Part of a small language model's weights.
Size: 21 layers, width 256, 2 heads of 128, 29.3M parameters.
MLP neurons of a small language model. Each row is named by its layer, matrix (gate and up: input weights; down: output weights) and neuron, and shows model dimensions 64-191. Each number is 128 + 32 x the weight over its row's rms, rounded and kept within 0 to 255. Numbers have three digits each. A neuron's up and down rows have the sign that makes its largest values positive.
After each neuron's rows, "fires after" lists the tokens most often just before its 100 highest values on Wikipedia text that the model never trained on; "fires before" lists the tokens most often just after its 100 highest values on Wikipedia text that the model never trained on.

L7.gate19:129121147147099086141173184133144171122151146144161144141108137090118148119080133188110141147103109171076065194137089128100120156122171104134149091178166167140123097121149093151079126091117143177131109111090119109086102112106178108166072160136165141155129164098120143164084157076131078188131162119187134152198113102213101072176163111148120122179116164109172199077100118072122158118158
L7.up19:108130166157113095122109092123162146188140133121153102143081119101108127165163153145138169154133100102137120089112160090162125177119134161114141156146161153095132157130083054137165103126122103118127112056118156148176140134123111098208118132130120098138145155163132148167119147157180093103064182090177139119123103093151158075139069112104132061144122174107133142113067087205079130166108
L7.down19:108112103149134124130088163119091004151151100138075138107142105220170143091136121131150125058085148090102112150164119153143170127201106179150112139057092118119143033180099140112123163172130116051107079105117110123106125115183122168095125137072115146136107125109082143130125117058087153184141125155042120104096138171166080103101062154096114145098123102089118135156194158122162112106119
fires after: "1", "0", "2", "3", "4", "5"
fires before: " ", "\n", " No", " Conservative"

L17.gate1142:163106141139139166113145149160132099144172093161112108129085195157085147129119106143156104117134100116175117140124074127163148091148128066126102165150081138117125094087105158150055105147144089146152103116122183111100118160136206142185050092153114129130102127104155139081108121152120154142137132147131118152129116009152081083106188141132146131123137140081115118115113166075139107180183
L17.up1142:104115105092144116113111108128077139145159130123108145115095130139124145107128111111144102154168105085191155132136154138169139143133132107061127163109132108140121180093125123152097118146187069160157157144126180144093157084134159083131160196135158181119107112133151131133174099092120067158079165107110143096080078087171134124084069105113108077113166136112113094051182077064123089149078
L17.down1142:142127154122100076108119111119143108176188120091093171075136170099131130131111103166156082155147119144195099170098188117152127120098142107181109130131147119179162043159058124086130154117168111071150124138077195154113066153188160160133061138158131147110147110138161131173106138103161122141173115126101076099103117080112142125065175155146091123121140196108138176092190122061093162115092
fires after: " |", "1", " ", "===", "2"
fires before: " |"

L7.gate192:116203138126104085100125131158124146188103102095152096164092161163167102113145181094135197095174099191151157140150077148135136140094164096146139093089036111101098120102035111114105094113117121148109132089140133085124150131075044137163099126100130158114136110106092140143127153128144129115094102136097185127110138106153073162144086118129139110081140103108116172096134150128132173185076
L7.up192:172120114153137119109140146110127091089157119179154092135186077093132146087108111082145076141107152054119117077161114112131105126055101118137113060147103111145086155098144079155092130090153160097156126146069110178143147104092097106109118154145196176067098070112097120139142065136143132079151131096107126120086145129097177160125164132107137126104062089102078112122091131168129107125152
L7.down192:147140169134127197065105049172124161180140173169139091087119142169119080114175114087124146128154128128121093121126185123085052106104153099165136126108100089114136091084126103213078070107117156145146116161155104105189094182120112121187136126130151127101141156159143154101136085200112131119113149100134118166134143089179119125135080110134163110147150128122109142154123140154159152085111
fires after: "2"
fires before: "1", "0", " the", "2"

L5.gate984:067165084117106091171105110151167117167056133168105100158065112148162118100098134177114154152164155192135160164158087144176104164107142171137092096131114113059165146126160118106152189134120104087124090114135099108138139126125127118089119205138125174127133162092125078087138130176152092133122115132192109103160091097164143157123185094192118133099113143100143179175161125147073098109088
L5.up984:157101089150108105192097111168137122155073125133104057135126175094112119102144158186115118089120160165098198192163102120124119157186088166154146155147129171102135188106135129075165132128087164065124136123098150137180102080147150134115155131140096168082163090157097070100114148138160072115093166099163096138138159095133108132102190071114159110125145142124188142181110129147088084146135
L5.down984:115157189150162174141104186107101168170116106085144120129197152118128160138177108129091095094167149070078120128116095125127130195162164095153118098124133142199109099138101114108133107086077124201133127121110124108146163099152114113121133162120140099076085148099087092111132106094092086104131101119065107130080121123138143108099193109118074114136150128101152099158087138100157117170146
fires after: " |", "0", ","
fires before: "0", "1", "2", "3", "8"

L5.gate1054:144159122115180150162113096168142128143171106142083135070103133156182078103120117135094139153144086148135136151105142134141087146089094119175162133144129147124110136118167136101179130143183109091079066076145160160109082139119156064178137116149101072075144134118100110133145187146143151168142120098179119113126142178084084104114114129174107129108180139093132214138155154163123160162134
L5.up1054:126136138095122199186133132135161086107139106067119108121123128113194057124082108149131188135146093133082095156147172093143130135130117193167132129115145112095195076120131157125118142166101111150087123137144222129176107138153121186084168151162077123168099139127079104112129094150168172093045145105124151142151142204103127096081125101062150138155170162098175124122151128136102094135118
L5.down1054:128128148140114142098159174129107162116071146112129068142178140156138136123132144162100054044130122145131144159130132106096160132106221141162103109100170134140107107127105094102097126079085087147150092156140148180147106158181092137061115139066174110128147111093188131160167127129162089152112077103109099171142112103155153147095187116173115103122091145165090190140164106082112145109154
fires after: "0", " November", " December", " October", " ft", " February"
fires before: "1", "2", "4"

L7.gate703:153123167137055107151141086123121167096171159153118088132120131163126117104105140129096061140135099121149093122197137135149097189101182117150153149180132131045127109161119080132090163185162134191148075143082127084156102163077119071132075137114106166107149112125098099120153153122139116131209128137134117089040150146157067079163154166212139177153131043156139173074131139079111141139140
L7.up703:201109201130145115125166154141121092122155119116126101110141136063098103137085106145109143087153074104161101126132103115156089125215161096073167041137159166123150123069187138207178151114132145086153132137156194129158122121118152150139126103146160159144203100133083124082102093105169080089178161118113182127119146116120147052181133125169167146165117193136127145124163133086100068151149
L7.down703:111143131140146099093187167147121142177205078105144108140152139075127103163083141138167141144149098150148113073107077150124148120111161065153141118074184163132179185170108103116126107114140092168128173086063118148057140137128120101157111132135103115087083150121117141129131145053009109154058102122086120123095142124121168106165091094104091161131151103131168126148121145088098165114152
fires after: " |", "6", "5", "3", "1", "4"
fires before: " |", "0", "lin", "1", "7", "2"

L7.gate509:106153138167117186147035097147087169161101147124119124090060135180098069082080068128113122117165153132071159138191121132109140142137113114144096134149112103121132099170145084171117093171178131204104116132139118124071116150070160093183084185113119123106145082173098136093108141149097099109114128139128078122120067175119171125101142153123097127178175080131085123104093111126071156095087
L7.up509:173093062111108137121142133105139065224091158175157109130151149179124159098095125136173094093169100119125165127151119126177124143191105125145112172079154126154203163116121126088159095119137117078171072175158118099145126112090059120173085180138158126198156141077074164083136140052146131145101127080091139171108127040052157111115135182173103094107124086173143140118139121101166091144130
L7.down509:121139157141123153088115102166083183076168106168128131102114128085092115119102161133137152179157152093103163125075115171121156154070131129084129065132139165106120095077090135156097150080175157096143155112095106142127092168114201095144142105142095154040121110169186101152091122125145124098113117131136146103108124185164155159181085077071132145140163113136142096124091134132170133125113
fires after: " ", "2"
fires before: "0", "1", "2"

L17.gate1320:081172162196089134183099085104116101099158113151142141186140131151161144100119073131102130095123089186073102123149191178112149176159208130096176090105175122113047133134177108137109146143161128183119176146086102107162151154144114124122149148139148166179132131120110188113222110108084098164144135093110144122100106116101154145138144160178176130128095161107090153136142190133114154093070
L17.up1320:126102126167116110134080160141135153175144149103086117120166100163091126103147069158159104110072151172128095126156135148111139161113106167107096142092160101078100147112127131143113136110100160140117084125111142110182140098137149190132112138096113113104097133137068163102125097141124059087118188109054176105156107144107174054160167167111143111147141148139137130160069124124109034118120
L17.down1320:105193099138129031111107173111071140158108108094120152080132118126146120137126123112102147048147137177119146108207145106093150135129074117110105130112104166121106092100087124092113121128137149053125169135122149129140157164188159158137119169037146127158135152153140142149093152119116158156117174138109099138130098143155168123120082126146065149147113057129141055128072101117076181074099
fires after: "0", "4", "2", "7", "3", "9"
fires before: "0", "5", "2", "4", "1", "3"

L5.gate880:097180114118145093116125212145147110130156077149140091167135229180118033167069113118130131098091106158167129106137161136098087143082118115149140123100116103080097133151100111133099179130124143076191104152080134125147104123146145157061118158165134156149160090120123131091167122098151072161145133088111179137117133126102143114121163077092079098130134158142140128116109126149195133051147
L5.up880:106120133198118153146184140121114130109139129180163137133168162121089090202155170161104150157080152141165102135157114164112101164035124132137132147156090190103105144183128149111162205162122172137123149122132115163131129153150170128072119152071112120172152164100165163093144144151109061129119156109100135151148125137166086138106124123113110136142182181134175135187158110093183139109181
L5.down880:162141119159120123129111147125118106122122172112145173142086153080161154139095139103182110110120131103111099085184143103113185126189096118144089081122148134152123134098133108104121061110133159109138138106104128099150095198171057135121181150092112100113151126150133135149088140171137134106190144108154094130100105147101141194123091140126159106078116121162140139108125111100111115170082
fires after: "0", "4", "7", "2", "8", "5"
fires before: " ", "\n", " —"

L3.gate766:124168128182141082142095151111072123163147116189056174160102150135132122131078081086133132166137164072140110108159145152135149111096160054099043102151120173185111073105084152082099113126115151189117100125138121098070127163125080129106119159163128128110100160153135135159111114127131139162070137073111187125162142112105160087096120146164130114101109060154122084100111098153142208118121
L3.up766:146117055128090148077186118118165090105120146173181105099174159182119172138183169154102143122172157164141058137128134164114095169140108125118106134116145146082162151102142165149202067173117093086072162147116121108147112129156142150093142169121149132154141061088147136056080083119162117161145141122113108087177114083188166110090171136143100089149146108169087127179056094112135123076149
L3.down766:127110179149147242169135118122073172141067184043167091123160146102146069120119124084093091140174113096117164125112135133158104155110106093145149121085088052106118124120121091142116181073130097144114181072109098100154153108142145105162079090042120091077115182117176144140172173090116128101147165180092109128057119172129115127123112114098127148154146142120167190137168123121113055119146
fires after: "2"
fires before: "0", "1", "2"

L3.gate442:078095088146110090189094132102117089171112065133078159099143074158118141124134139169103141169196171118150120127168220141117149085137149144146126133102153150133106080100088107175118208124133101108137091118120064158072161120109163096135089127112087108115101119147160165135157116165140171145077159133099071091131169180164161122175114200118105175134188110145133080076167095066132153080052
L3.up442:095148119213128124158156106148079177114143136141098106160138148157129163192097099153142162169141062154094122108114143095182089110090139114129094156081080083089132087141065138135146130125199177178180091184178105160183064134144118136141125172128113173090132123190148153142156131098123140171105122086069104126127095095125148152132116153080136102084156123150107150132168091084168145140142
L3.down442:137128123129145152138138155161136122168107142114087116096084122137143137132136111187063136113124089117116131148118148127160098155133127098177154154081068159124157135110140142119093152072165150183207090146125118136080122078123128072094178152164198135117057191140138100191123131148079125115136086081103138132119104136094061124082152082121076107099147097139182176151205132084130117149089
fires after: " ", "In", " in"
fires before: "0", " ", " in"

L17.gate728:123129167094097176157118155135082108146111096068073063143239145172136117125104091164112126087126132096169132116132125099115136134075154122159141124157091129119131096135147124079143152115174154136161085128157138114079103159112156114101073153123131114086149127103146127099156137160143165161183095122167090101142144096078149160123140209176095134104095125140130164116105140102109109117188
L17.up728:155167133102164150120151110101165165115097175072154078115233100160128114115088073125108181089133124128147161113116120229086143154135148075124097115091117109159151074077167084158114129161098164113169114071160130111036119104123092062125110131099124096142169117115145057115095154139112062113130074078152047114141124123136144129125105095177149105113149133177162119126109121105094076081104
L17.down728:125080064170095137141081130168104178121092128131151146056143117103212141140161110115100154145145165144155192096136143153114071103120112134147115148110085121160129150154130120188131151099160102104114136168115080148145144105102143144148130100161156104175144132100070130127122127108085099107078100132151128132103167144130144189145109116162122150148088146088105151114068119014128155104192
fires after: "1", " ", "0"
fires before: "7", "9", "8", "6", "5"

L17.gate249:130122170089129181172141199112144127213155087108067126192182167184142143147150151164134141121100054087140159074147132096143157160175110127159162135102098147104147089174119167098065154188127094107113160068092107202094153158122184184160131123085112069094130150076129121063143095065131129124170068109090075131094117079130076142195122184182170160120115157184131130134193147133145083157152
L17.up249:109112163126112126092129092181154123078141146154110123144100164185151179092159202184148110163198111127098140095113122103116155081105184116118109123180127095157093179167156092145153155166117109107160117075150086135099076126113130102142121073167116170132125154153078179114076127117217148104174153148162090128129144092116129107104121116176187156146180181115133095143140093138101074138086
L17.down249:124127126122132058067114128130129125157159143168115144121125118105045171118112126119111099136124108116177132113143124089150138122089108125156138124137115114145063104140128079062214074151206200134156178155141086197131106182133131159128104124109138116094148158088103191167130141126152136166102165159101144160173099098155124122122146147165162169140162060109154108076117146083135079165138
fires after: ")", " |", "---|---|---|---|", "|"
fires before: "|", "-", " |", "}", "\n", "2"

L3.gate1003:059131112136166136177142139101143109216169107140103145101146151182118114125112096141145163100088092111128112197105146119159127158100167092070128144106110113168136094132126152161205085091137103192104128159125072106136143087130120193072120131140105080144132160153132121155112109220149183072087080191089109130212165141128117114157117177137128162150157167048136151159145131095103192139055
L3.up1003:184117126126126123175161104146093156163089107171135106115066092133171095146094123113180128081143091103079141153112120131145067066097181133097127087142067120160129125169175111132107106157119118134093079112174125104106023098130080079078080105102130143129149116046193138126051137152156177145145173080091079174102139114127148144106151142096172186099135136136141153163189156105185125134153
L3.down1003:125128131133146121097100144072126086149108165099098091153122114169071172175163140159108160162112183145173162129131179119164110111088187161145135150131074120129132142066115115159132091059114122144109126117052118120053155139200125174125209151185209146099045112146115058154142139109110086149116052140162174108155071157142045188088202115088113148149113065111119174109151148055106148086129
fires after: " ", " ("
fires before: "0"

L17.gate1266:135149124166114163153115142076146115140128095074146175158114140165160101133163125158056135142120103201132145131157180144074162116120173131145080206142096160167125082125109140079128187133143165056140188123110158126138142134118126086126151163117130162130094121155089116149140158152123159163131146058144069104120121082151093138162092172166068154070182149109176100135123138137102150149135
L17.up1266:127143189084134142117076165114113074150113086045160104126091129104090091141157118128110105186186178131123144203114127116134111145157080091183193141121149046075154102083144183129114118105079130049135150099122077107177163128195173168156146158081128151122118112101091163142106121094142169107119163184154164134224146128176153116087106141152106111102097167175162186167146059142184102163151
L17.down1266:153098171141134160064130132090108166132121090126072091181117158114129113093129177121092193153185149128149085108088164102082156175087155157138109128161108104198120123103105126142082096143150172108132102147141127128127182120128076185092165115111134095109148158177115149127057159110148168105098136041132071084173122152137137146109083167135166122142060118116077066132080159109153124156185
fires after: " an", " ", " |", " (", "–", "\n"
fires before: "8", "7", "9"

L7.gate266:135167147108088164212122093103081175131160107066145118087125131110116147140109119147153148110120105096101132094156180091150181106153112118129090072053116176127134109091123091188138163103069117099190150086155091135145098178150136126101136103166164175118123098088087159093153073155217057137186131159117142101107113117116103149149134126137157120083091104170146205130124085125074135156152
L7.up266:124078151088108103163109093159128077081121140170097100170169144074135171153125111192110159146147145150154125124105135129155161158185093110164131146118144142104160118162111166082073180169133124156096173142120167134146182118073115077072142150164104140109171121185171148191156096167097157154124151096156113145115107083137165145134135112149159085128188134147119084126083105119104041138168
L7.down266:110109106138125112139180170118138186078162152118139142088160131152126150127134159182145119146065153125163147094126066124135138212112065120103123143164098165124121123151188094106143079103171138172100087117148101079143095125105110130137139158107103134154144182148134103162113169067137173108103127121185135113174136087091147116137083122075160118122141143093137129154118136151117103096129
fires after: "0", "4", "3", "5", "6", "8"
fires before: " |", " ", ","

L17.gate39:109130089094139105088138100113121129188151134136068128131134160160109115168145113177085116061113150134153144138092180188154107146120149098183101137089121077093119130113164094101128181119112169175171133195106073147096149097174180093094069151160116153106151088134193139080147142119099114138097087126169123185107109164112145141100126181138103132122123171115120091168107143130094118128136
L17.up39:101140126088092182163071172187110102112132107130142117124151139111064149118080156137098132113129188153081144164160114172115134217102128066145131141134090071114098123095190103164073133144095185115155115104140145102149122115161197165161139083072114149137119105160153134183151115110081100119106196106151154129192129149137115158108168159108051144141165148080141135120071132157108167116174
L17.down39:159146098153091085067142098121053143175150097145118156098127152112197109122182197109146195085144107124157141114129176092118103094169059165122109117103146095139098156093093119136200130116124104121146105168166115151084096096114107177136140173095120078141130109126163161135125154152118106111146094188137173161058144157148113116134069144116110103116090153177088158169069192116129130105126
fires after: "1", " "
fires before: "9", "8", "er"

L5.gate620:140129190168182133119135103138146084148129142151144160137106126140114092185110171148137158150136130168144105177129192159128099126134156127172107126059165117121168132191174140118089129112111179152060111082126157116159115097173157086107121153059071100148153096104152094049165132121150061129136100112102122166139159131138062106072167128153139152101095159099162172132124139191067142105150
L5.up620:064124146102118160148136214066098102154137081137136160139102131129139060124109143156183154172144091092128167140147096135141102139122082149166075114129174135125130152094149096153107078106125122183180117099124112071138135120149144120121166129192118140163136174137079186146127145080140135098166147135093169107159159117166058158119147109173130148185106099117154202153103126108134109102124
L5.down620:157139179091170148149099064135134103142099151159076084121111146140112181147132144113091107098109157127108101165136232153101124095108149101084127131123134112152149109132096133105129158077148136163064084136104136100108126130187087147114116172020126123134116097092154150113133132157144097127082135112116148142098132156097165084099187159131094121120159123132164085159148137182129129133162
fires after: " |", " July", " December"
fires before: "1", "2", "0", "3", "4", "6"

L17.gate1237:149107135144121128114171137153062115129182180145084131150109108114126147153103087142178101140089137166140095081168131061119148177079131147127097080162123072164041059149191157122181109156090101139118145137145086137138138122083177171087093134098137118103107116064102174144152077156134109109118159152127178124102098127116171092174156147088170180119113180071126130138140156087110122134104
L17.up1237:214077172166139150083163149123152120156135078124165108125116131152149127069140127063137088112158122174111106104165109077158107145121132153130114126135137101143147129111183134135116145161115154195075139118102175146115066166046148147143113139150129155150107092141111184079072099142152152198133135179089092172126117111083126120123136111110105135149119130133127082081126165139137098187170
L17.down1237:155118131185132051109135160105095112147118107129063157167120161187125196137130088217172128091141120111232146067152119129131102157106182122141118091087050076123143092117176148143138168137103109129079144068114116122104136135153127137153065097091140154119163154129134131115160097096103101098090145128186137123109127148124123134159152134147072131168101138116109106114166084043105165107134
fires after: " |", " ", " South", "1"
fires before: " |"

L10.gate1307:144120196158095128169128138106073120173161083096100132136157161097196070062161112093115098139139148111191058097125158164177137071123180112231157099154090152033128146151104109104105086127096137116152109196124138115127135173150160068060106136094064163087084075121181148134134158160100112106185136133126093121103123106149118135141092143137161177162134178108141162144115089138135179141119
L10.up1307:122113115173151101132115115121078114101164160101158112158126111112098191093148118130100153163131149123123112106149098067100138140067097107169118072165085140067091126111142153146148119176113119118093070164083121101120119096139173080118145132103097154143169107157126107155170144141098070093156189148184167155124133150122083093104083107125149128166188115058155153110096087181119201059156
L10.down1307:160106100119189110095090085147180183136149138175149124120057059181094132123124134096131169184102138133105130089182136067110136193128144109107187157153136118115030112081132151133150112190127107138087109125155136120151112163137111112165119108102187150109172153166136112127083102089146093127126152117142179172186137131137126133134125092188115119141174106137159084154135168171121078120133
fires after: " ", "3", "5", "1", "4"
fires before: " |", "th", "0", "7", "."

L5.gate980:118124114134147121139184094143127152118172140062094156142102095152172099069099155168129177064148105133158194150193175104168073161175128130127173098102055146096147103087158105089182201213152120136097087148129139097171107165122134102093101140146131106137148153085123096109140091146101073168165127126138165128149112213117120120096126163144171163075084154132163202184129145156098091142146
L5.up980:083147107160126106163137157152153146142148126138162151198141135147119123082072164143085119176104106085122146204157086067185121091166050134062118081096138136107184099137145096115111099102144108132081142129114121125134190162093128117118106124133158110089107118170076144113062116118067157143131095095142121141161208138170127130088112162147118171110173162141140072110138134141090100150086
L5.down980:110143171131131175154127105208082102148108121129152077153146116119172176126136129157156117100120157096136102152135124171074161156081208111110068085139141112130105117115101081107058133057090142139066081147122148098140152164225093153099134158067151194062079100109138113114119137067116138170151150149122074120089128144178120139111119140107111140135137181092157152169116134196110165120115
fires after: " |", " to"
fires before: "1", "2", "0", "8", "4", "3"

L5.gate16:140136106118182080152096087130163080201168106157129138170091172172196110163113125159093135156157153129124083170204082104122099180138119188112098100101079083032141114116126111148070111133140155063182108128154113133118117117083149100160082151131132127123169137100117132118180126172124099183093107111097114091079092144105095111157170094132137114155110165173191167143095141100120105186159
L5.up16:162089145152114179102180109089079139078166097082139123168123123099112128157126135136126050149112136101126127159147128106099086094146096128150114102127149174150148123128159165218108117182149128079178114093107092138057158159154066191133136139106145126120119135091159136068132144142144152114119124121124152041184168146117111159085078139166158130144042160174162147090080158152107114160135
L5.down16:166139120187138126150173167128131190131108123108124174100128065139120082106150150143079111121127141163108163138127212103129142075071150121164129104112146129133145073178174088172146059158164145132094040140149192132170154148110165102145187124133101126132152175163158129200091172077113170138148202147118129152100111094102153138141087185135100132161142164112101093169097129081088151078132
fires after: "3", "2", "4", "5", "6", " |"
fires before: "5", "2", "0", "3", "1", "4"

L17.gate115:106185109082136138114135116125121133154179078175145143142137157104127141128100159177063108141133211124075088124069120154127141096137122161161117129139158113135136096113177115120107195173104147095136114128105135151126173129134156100116095163113091112148114173128122113111081107103128101133114144079140118076119097157102112063118168125192145093056077083110134089114057084137130109159151
L17.up115:108100112112083105137104144149116130150144184131110148078131175140171124135154162094106166136100118202147135153129128144144136148118173115129136135164183067115127170136177074099108170092143110123183080132167146142193157153095159092202137102136121085166119071126105117118090069096157135155114111059107072128138102122158152106076182143156152183105070088150114166119098137129083108095113
L17.down115:127118136109104105116177126102106143110130109131135073172100123124148117109148133134159147078079106109213125114163208114159147087112124125078107148164115137123102164078095100152184137111133133055145116117095168082161087129132096096100103108085097144103086087139130093130176137101184087102149142204166152084135117153103135171068168161100204143108145141164120123152160127156033063162118
fires after: "1", "0", " ", "9"
fires before: "6", "7", "5", "4"

L17.gate787:104176165116148117139141088133121165100165124189129110163128150111090184096115067132137155135123097176160120118149092135148130105142127098124110141144103119106179064189117155118167103153191144085120140171147082114164071167122050128142068096144118179139083099145154110093100107158140085181085090081166069144069132151125134188156090116070119088088135146138142146148135126151112138173097
L17.up787:155112164090092133069116137138157109126164118074186131112127134143054111134089165145101160102111093187163106117119126083165100169064119072155144099095089101138102133161100177102115107052127068095154103178062109120086166063116163061095095176163158100095220169111091103106148091062096072158125151114116164158127113093138067147082136129117107143125145172113111167109124136093102101110154
L17.down787:087162095181169147151093119126158160161113148110092133164113144093137171075095092129115198194130120099166154160191180150101128133099081083078129158126090073084125067162157096138143182147155133116127110169121115130096104094065075147137113112198086145113146149121170129090128102151105064200146130141155138148152135148162108126130081132129078150088163113178159137126112155134094152129108
fires after: " |", "\n", "|", "2", "0"
fires before: "0", " |", "|", "\n", "---|---|---|---|"

L3.gate309:146168112117125107182182148113140125160145130142088130148147147076092142118189130099112157140191202148126175057114126110092127092115125125151146167138185194112117125128072106113133100135114078080132155163141095138098124159164111106133105170119115139131136113095123158162129111179145091171071112103092146134086187139118129110097137141112076138146148116106165116144162077194126145165133
L3.up309:126184125137137158147124123113149133098142112146116184085115175114082123081090163125085160085129099153155102123121177115112081138106104144115082114120120169129108109145139136151097068158157128154130143144182108146139080175067081173101188132123137110135180156167109077121074104158112127076143164052067195134153125161140090121139107169118152091129167139109142156178123081179077112139122
L3.down309:094088163141179186130174137140123133132106178076102051156175094128151156115171094115166077142116173124139175166170101148135137093113128098150150118130149057121134135128089100135142195039085115137124088131069139113121137116236159071123093131114152111118082130105131126120159093091139137128101108225155071157098123113123149122162109111137026103126092145153149119067120153079161131136159
fires after: " |", ";"
fires before: "1", "0", " |", "2", "3", "4"

L17.gate654:161130085159153165127117083144079158176133138158130112160164125138136117114116077117133130116118166106094075133123078202151119101136165088116121143123170107101088095112138139154142182177126123076109097160174125116171123071112132114138111168136121170124142122143115190134113115095094185229155120125114112111106170117147108124136167130147109164118144103163071122184155120086087101104172
L17.up654:150072085149119153122154082126139152143176167104097166086115207132068104152143059137102150166100170146097081155100086139093140123133166144050129129129139094099096149157145152075133081160072145157109102082150158139229144070153118131173125110150145148149160146210067161189121119116107106098096141093086062160142145148174180096137106120158084170132147108142132107153151107131098100147144
L17.down654:138137158144135026111153080143180141127078097129134141107107069130100116139110114161155130142147149151195188129137103047118114116140119126114086096154095149071115108163138120111122095136105116144174086130099148152190174198189169130090137165097150103134153163126125104169147122183195128107108173111117078117090052108145113139151118102176133154179135095142121121144146153119085181139088
fires after: "0", "9", " /", "1", " |", " –"
fires before: "1", "0", "2", "3", "5", "6"

L17.gate759:102142077141169178141157147102139131159127139165123131119100180196099182136123188161103124141088108162184121104180132185121142142095155138156124105147100119085107123103172116096170126075172155154222088142239110156099169074131062087081124081126078134203105082123110135121130144149138156080139174138168100101126061123132127084111100135104109116095113086131084127124145129163055107090162
L17.up759:097178123112086138178120078065082077123180127152157134176129083157115188088148111165117122076168129132105110143120133133178126156111119144186084135116120109075129096110116156088128113126155143115142165064121176105091190114098172186153169106178116154161119137098127188122068153122137182113136173162137149201114116128153131160091161180147113143137084093106135142060136128121117179160110
L17.down759:163107127144145213173129059107121129172129105102136184084125157201137052128105146126159149158100142137097082188135135090103146080108114087174126109116096153162096132138156137116225154168103103097094122158158115157105110150157146150082134166168212141086137069135136133135129150160069100047091149128162158170084161120072194126166110150091108155044135144147116043135092100109129142112173
fires after: " ", "1"
fires before: "9", "0", "8"

L3.gate1306:128145086121172096118116130109138093130169076086121137151076134165128103107087128175127103063143104162138171112167151140146140108124142170145165115136102123135086129103142140135135116166101129119132133155097147117182111118136130171143108175103113152105092131114088147132078101104125103126151169096090135113194105151120164089154110190099227181073189127138216122091183149140111093128094
L3.up1306:125162142163137090183149204137085159097142145104168122095130168125136136168117209170104174183153094080178104121119116216147169100114139103139148152160136148149130122124144116179086187155112106154078097180114213097091096129134145116157108201135073184177155175146121080153097117102129092141153083075173100104102184132086107139088123116143104153102165107144176119145143090159140078110144
L3.down1306:188184091170135113194083193107052107129090136119119115160138180147126164136069110175092120153179175082102064115091168125070115124128161086086131171144184089121134122130122121155128158131081144122127147149128192134151144159110098130135117157106088144141142141148136190166151186115109120170104137070160119143056092112168130151112136174136130192081168105177116124088130102149111071086114
fires after: "9", "6", "1", "8", "2", "%"
fires before: " ", "\n"

L17.gate760:092067167086111116138149153137143135179171122196121127144137121080104102115104110105091024169136129145167062103141139111175131175103170112158127117092117103089164082162181146102114087127135082086206121147139140108079174188160168127141048096065067131098093163132078084085093169109147167125188124128127087109174115134145142075132100114141099129078132124163156154197113142124117149161107
L17.up760:124120196128094138149144113152128108188120126135133131127133115103126152179167130123185169153149113188196103117108121154162134182130200094103088156078098071103147122112155083130127088177176128113096163125163139128126101125133158074092080158130169096173178114147187089094140158119147152145199171080138083089139101080097100097121099136159149121135159166071054155147161133115092127151166
L17.down760:123104138075154063155125120116141141157179088126143152121170118152133157156105139110129090144071143056220111075188101154155152163098157102178134144131071126106108123163151113120101165107135075108136094140128083188104130204158156153108122174090141148115106086090115101138112106113126164162178136109141126102189180128181119088127080108140077148080158125088131127159113133174148187106161
fires after: " |", " ", "---|---|---|---|", "field", "1"
fires before: "|", "\n", " "